Weights of a small transformer language model: 333M tokens.
MLP neurons of a small language model. Each row is named by its layer, matrix (up: input weights; down: output weights) and neuron, and shows model dimensions 0-255. Each number is 500 + 40 x the weight over its row's rms, rounded and kept within 0 to 999. Numbers have three digits each.
After each neuron's rows, "fires in" lists the words (lower case) most often at its 100 highest values on Wikipedia text that the model never trained on.

L6.up674:533468483488538508539472482515534557515540489403468528494495501524470527490543609465448459530514488538538463483478530516529542541568486503556452481537561556477542498562523459462504527536505446545520479413567487448505502514454447544518492523476526497467507516490551508477539503494524514584553510549548506566552427491533481484517496525512497499365535479537438490480481459451475496514474481570528468440543456462498516485501424510518483505463506521435556485500454411537586557497454548528531495534410540492436515530452482495437486521446480521531547462545453467532472492500551538527562442571485470550489481460414524544512502565478483468526507454458498485460483574558545413513515422542569512561488432483465450508491524418523503535466486552442463506486461499600518484455476522
L6.down674:434480513484496503456494565513502529526490458391480606466514478590493455548534403511526462491541503415551479494563538518501553457558435602501558499455514521484520493573434524443489482488506574534515420513504486502512567434531449520509544543499514481509489474467498519477466418481544466434506463467458477539458484451500493495527525501510511511447504502493498491447528468504470527552556452542464537537494487476523527440537576499460466478496546484553486482486410495528476453497480470476543508520521466445516503486496451425469573494466519446465536535484463465588584418451519460511547538478523568494542466525509464523548546492480466513500455490483504520407448475510492515640526515500560450589487483522487503523514581495531452502493504567479583522440536516471507501506483546
fires in: "the"

L2.up25:493497464508486504503518495460617466480504532545535527524518504408429555435485557510420583488480476495455481569501504477502479502498473453501509521461577512405554502509473542482474537506553449470546477519513514557538476453459522429487495502548518496466453483512479479506481515511445505462515478531480424570525506507551444480542537512510540518452499494504434541459473525470535483463437543559634499571560516489535526535546526534410566367475496538493484552542459501490515474499540473568501556469494528511521499487487478517567502579494481496428434496423499541541468524479534448516508486513390453529525532464474553461479498532474417458495441467466492494503510458491516495495500488456509520536510474552528512545530536491554503456443475550594500511559521562434460434450564507
L2.down25:508527569536515522505536450502556454501536477462552546553493504504487415590526517515443494516552460498527491504517525570430493444555551479489523445470447553435438477512408552395468501446436467498509542475537511460519467481450518468504570535519477467531523502445424440485538544551444477489610483531449530448517485450527466509549519519577484480528504520503455540532508493494512551515534533513533511455505553508477574440466519543486425509469538556514480497503505572411497532553465413481490423458450532524503453566535434529539443517531461451507465490517515501506517484427519532384532520525468443508538449565553551508555545424456503509486498527561454497523478510538480496490504543448434515537476482482518445501507603486515522536462544528525567478471477500490477497499481507
fires in: "s"

L2.up155:495487490487529530487501550467573448510512497595538467536477565410494502468491541498417468473434511489551470553537505478456487549543442479467513558474534525456549498492493530497476550443496528568520510495477456471522468457478486471496495512547562498478523485460502443489389448562501525501545422478493493478521521576484467528497563418450443468515516504479433605516459479543506478383473505481514526501513524532549514527513520473445536431485495447492479593513446439570571447551467554497560447482499580431517479532512510518518471555500575552488532548517489455498509510500480500441477523509495489523536515442461500521469491588516449439527427512448460473514553466587520443483480548488486485553486474531590539511515493446522502491507472503606549426573517519495493522467534476
L2.down155:597487507502511540438480458526505457510514500444511455537504497530485518561494521416435493513600457414514467535513524601437485495507529531544468518498530572461484495534447555467506476473401427532460475461472471492530521514447490448485569576531470522566502458529473488539585494488527498510516505529469542495444466469479486508493554529559465482493536517507486471533538407486465563503510498545485504507466564562454473439419571521534520543521505540531515551543513502548457471487480502447444509524539578560469532508493494546511399499441465493541509446421463532550535552466571452490441479484489503507494486505432543485487507493499530518478469463467499496459525539550425469469538522496561426507508581430505458470492552536506462479500434497530599447437585518522465483441514492
fires in: "the", "s", "entertainment", "development"

L7.up242:489539529508521467467464576590526498472531534400483548565440502421489536508441556502523477478467447465580517536580486620451454462469434555533540481496424457477521461583462512508502527528545493488486522494554425478519483529536489464537531534485496453493435435452517522534463544447492568397483535509557496479540537518566453432519485470530501567481509512458476454443461484480512464462509533462478480472508460456465505483521462506502436467481552493488443521511524455526477536421527503499483488525433478443484398515528510482518500553489552479578473506439523550532511513450491498532498482517489504580502513459432479549498431542523469505508462468522503478532471455588570523467553507405485543498521511498539509475484540471492523537513596483595495517581544516444516526522481499
L7.down242:486514609499497605453544517416487525518593530449501412496521468469502480451476508523442417497526513511530422558535493589483490484464520437538481464512472493557580412551542510499539470420510439492494559454536532519512494512379528479500477535536530504528558511508552483481526472496473498507532519530459566469465547500523542560516533493437568559522426505474512407477502445474507512469487486496568482466538459492462487511532514491522458469436497467534563516456512529474535548542549508503483477534511544505473533561504529538530477461474572550453490470461522504476529478455456543467435457482571552492487545486535466476554459464480484562509497534468496497615524449472538490389440505395509485503482515544521533490478519476457554546479495468483498463465466468559490498471471554
fires in: "had", "have", "has", "running", "having"

L2.up381:482490490523463515484545517517543542482473523493458567568519516492478525503519571511546539474491504527556476463514474433510426619517515501481505445502499488532511444451520503549468534530450434562532526487516542540501498502547425510465476498541569497537408499530457514499456441480496540480497491470544466494525450543516469511548534529492545462444508517502485523521510523544546436417462593528520469541466455527495495485511506490453518537506417491494465509510456515559493557479486501539560496474452525627460530554431526452531511524456543479569486537528585475566399520408543595544590505452499519518479512530516536542466481482449534426520479465568531470600462464510490472499508532508458516560475426505516515403594521535478508536483515510509456459505521511538526469458578463
L2.down381:467544467515443480522443556496509472492504481467488483508473481509447514491479446496434533502510517484457499476514540551494556480477490482543551568561478516478547566552523444487463524488532546491470540542542550528500518430495550511502498499466427483465562565504503468536566592563502494508528530459470487506514610455420572476475426493449551464538467566432490510499532550520509564514542543502490542515496514494457552511533509559502540531476490475522606469546519427506467481531471494521407536487496475533575442528437486525516470461467374476477507469435534475460516469553454475530487504469411451490570500425439558470512498588502435505476452501434529485558491413482512425523537497531535474509564500537449413526456467467460507518529489490546505498520534484510513514481441586
fires in: "of", "both", "includes", "participated", "s"

L6.up110:414527485502531506507485470511519466517526541553474433554520466528533554510481520448499534580479524467459445518478471461506466529515520505544480536501517459479493488457504546456496565443437573502494450556455499542502429493463498511516443471590501486453504541532582501509501490471519497428483467482470475486508478449435476516543527476511480520484513523491549474459491481498472443524513471499582507491499461457464520500488530531491580523508468532486457507468438474558554504509492451525538528505539529566528540636604512559529456492470519499480476502473508462563489465505588478511519439451437562532485429441475562548535447512503450450540509485474453425531476646449443529494475466504588527413533462500501437511529498488531439489541463529542499452476393477491507523552558584
L6.down110:519537521544529501477506503428504475538571504553554413471489510549480556466516436536556447503523514510500484493512433481502512548522529530492423378459495504394511568534524476476576547485493467484529488511453470526491482566485545479547475393532438446515462481468543469565510487542539536474500490462529467512499528451519444490421567455543525458470515520537453500534534546516402511516449525503474428488453504463532516423573448477547588477513507509456490538419530527565521526491507515497529496477491529535574485543518395513570510506515429473507556493473546543526529547498535552453562444517514456467485469569466470461497519565540463441505437452447462483461525533527478459584493547563498428475489435492485466556501475518504532491487462504557527515533520475468513483449539495
fires in: "new", "long", "young", "lewis", "union"

L8.up415:505463452490494503496454475549499541536508501547433498488507464377489489430456485490537514528487519542508464549421413510524557487491500523620458524541516481573487487492501575522461514459543494574530490447512526518456532495532517490442450504487498547477484557484497514482529479514463516521434429571457567463484463498514483447408473450521464505521504440457514568490497485462525520547485501446541474521441484533473472536619561463514579543466468532521526561552524448500514531542440527509562459470498467478535552496496444452491478521498536418578540499560473584458519450483504475509467485486512588522465463478475558492482444494467436505514505526585491442531504569502539450481498485517458570504490472472531510453518540500554524589568450427469390475518507542500494477470493512
L8.down415:532526529479491509477527488541508496497516527497553475440537463563526439550468475540497537517545483545521564515526507470517473532477518465482472478464530517422476500479469516475486486482506475543489546434487505484461530546513528453472551497450500487482505510467535490475555551556458489452504457486476545465538503521478481458534545476440455467473515549556511555504487510544500466525473541526520505519537498513488393557476522462507463455493487463509447417494503544510499479521544504458497527464487463476495384495506570477546462443528455532515530469433503483543509434459521507475523491476464497571496509540485525494521511448497445551499470581533555523744432528493527507328478563496511571545479556502427488570488495448466551555458502486549518456493533514528505500567518436
fires in: "at", "under", "during"

L2.up962:479562477430511542524486531543423535487476491548463526549426537526498486486515524495484509497538513565516485522492496515532531574441516511481531464482568480447517399573502524497476614515528472512466470498522453453497469465534495478532488542513601555503510450473550505426524518453450451551488455464578457484607524555498551466449520498475502444465490466488487535524506471538429526464496470471519566431502435532511497511481459542445428461615551517466567569554491494455483455490464495573492496498501485547472536459491477485522463536523497538483576553472454486445489530414560502473524591490521523576504544482464539499541462544420432503467455533503554491553499565523498518500465506539468495552550415496526479513455524512505540546479457513609476503488498519516555550498524526
L2.down962:453562462472570526486458519498492469510510441505567540548502563499501408473505436509595518539469459530469499501531443459459512452512515549414473503468474519504484495466566524497466459470540494532487524412508554528457549517582492556553518523522542485534478430550502505464496513501486509364531518481461476468504456457487480495509529525533492519537505510554473497510523532527477505485471432560486515539495512461517481490450480483609423494485537480502464434511531580509510541546505558495523469404495585406567470532511500481557444519495479480519473513556437480498521537537495489514465522494485549499505505413542412454534490472501484551468427458477480485513574421543592542486428457432511439505563505564532482499529502519461454488521523497514469506482553443446542491554598466
fires in: "from", "until", "award", "since", "notes"

L7.up278:526527465485490523402503478569504435497487497476498480505547492494474489459448574518425459492504441522548436424560484494446468536523519489563522482484533495512589511464497537445414484558449533488545542443530535486472488481625579424545545494485547481485491533509502462520444481555485504440501501494505570479554483608458529469513520476552496564563516460491533512478518522447491474452481523515561488464541466484476526465482535533466528551512481517457537521544544535531529464439458480509557463486380478524516438496473463513551503528514514427508498374534497489502473498543532496488449521524594552523554396451500489562490462520481434491559537523463524539505499503461450526473556448515512450423515498505453463532474541534441481500477566581532486505514544522480481493566490504
L7.down278:551501480538510485406500533507528461493444544480571499551469523532462490482502521507536499509460543456485494527466493467529479478497560556431503477476489469528514439541508488423479467534514517499458482408520496448568520488447538510570563535470492502524398478475421588492488457518483503453484483541479528438533517548602511545498454554493534465479484464563482498500498457496501525560514551505493485475566488554533511563468574522506445502395538585465497519544498516549398488518513532490558577488453480498509504458493479474479512510474524475511434475548619488530494452466526486465501482564519471537428468541493462518509437576444505535474443493487544480481424502520553462537479455441545599502458557486493487440443485521513502551501496501527553568466500437527489535583521404
fires in: "is", "has", "are", "can", "have"

L2.up577:545516506476431488517497510474562482462495497526520423553460482537485466529502543472500574548499517532455461459494516604556503555552514520545512500521555506432554514496513538525517596496545445467460494508439551468474520470563463455518443494520533470516464512544516510510446466420384429500503484550454430523499512469441557548415450483516472517478496545500507461430462540453434473487487495484508477590485440474518498507521506483462447525512529604526443545563458486502472485620442482568498467553403510538498523487392467493462485534496464447502526495483495482482462482453496527478516625502514528477487467522489557534493448568482487504520482515522548524543514588562544466487592446524494532536495501484522499496519533570514519533542476476505523507431513440476482518528459459
L2.down577:507515525515502482471484516521496544501542483491539455525483434434504480535432491573514500523444523528478541558498421515541482512487467465522486508510433547493435488513554447487494570434505502553467502477509536481547485510482464516490453534538555535491495561508456484574531480532475464441480544473426465496440492453467480465538547581503462548488525538442484483510556463413476430498549567500507539512522547501417503517387477543507476554585502537523469515579538494429545515464548474469426554516585562566489528500469508474578489466536501486535502493595551531544492488514483511498502465481556455466566551550521492469455530504488483474506445495539441525460441449497528512499466502536535487496469391521473462433468504418478505493476463519439523457400510591543481586455543500
fires in: "at", "near", "of"

L2.up145:511541501492433521486507398488510530467549537502464511505479482437548517508539514494488521512477537511462477552565476521518538498501420487513518511549544496514557504528463576453501440396487515545556480485553508545467468449533422516433511459496568442476522505483522548563555446530454610480558422546472507554545447513586454491463569522607430467471539495463492468444496478507493527518522504499522496470431527555609471505631498465508544533487452443522539454459422570538512476497495474480491511479467474491500518502575536505509524561501540455495518524562504555488470527471521494427540520497476514504526494489466483527467521533494473476507401519478354506505501489484547450451527497476471463490553466463570499472499480480487533531490524482550527468515468449506502410547499510
L2.down145:510490504524463544493537480472437567495527478551508476495525543520481425461518443527524440494495507527429466493465474545435516459514449463496451538529471555537518461456413609489497487464532488515423519508506501526509419542427479492531483484487496539542533462523519472486504490559526598531493466502504595446475504468497397482576578474482512462531490495455474553507525494453506562546521555506484457486514536476514488453513540540510613515419576512516450475454426499445454426525479514445525493448458523553494499547482489467472503551545542478474466473562510540416508535419503487460547571495484436519513547499556504521498503535568505488544498545485491459486577521490442441410527549455504475463527561439534485483482538520463481534530548485552470519543462541516439530450594489
fires in: "round", "first", "rebounds", "third", "second", "school"

L2.up768:571497520477497501434503468524531560556433553503512426537504522430483483509485529512498466498477546488567469520605517516467505531463479510503579438459485464504494474521476514448515423475519470540415434517548438467480456474513552501462501541593513506488503502486519502543458594520528543500483478456532546557540423554531488411561542455483515492549528502495549496461594538476497436549506460482585496546502555491498473537570521496497566472512526547523542518467432542483527560475495471520516395535503502567449469491482468565470525520551456522506501485556479539529481499425532503563554503518495438465471508481511424521534496436491479404465433522546410438556521457514454557479406504497491497521515459513454497451499500505504479538497547415516498506427504542494505517552459539
L2.down768:496481536605503533453476535508508548476497487490509488537502444496467460484460542519517579522451453546539456532460465456545450519475399555476527457452512501457566543506505527435549557533503540465525490521489502573591421552488486503528471581497463434535400505470472527450509471462471536485515487473555539581479480509505482476523499504476516444527492526508524495487439434511452537410480558431476511558494490513490462525524470475491518489469532550522545537512527548495564487472550467609457467439490546384535527518510580464540504520547571489486487498569438533459573510470481502509459486538456530490487472572537503428564508561526495480469501549565465567494538508527447400488504450521454451447503443455530517510467494544557506476510498492531530406475467499481474536486468532
fires in: "league", "university", "until", "during", "president"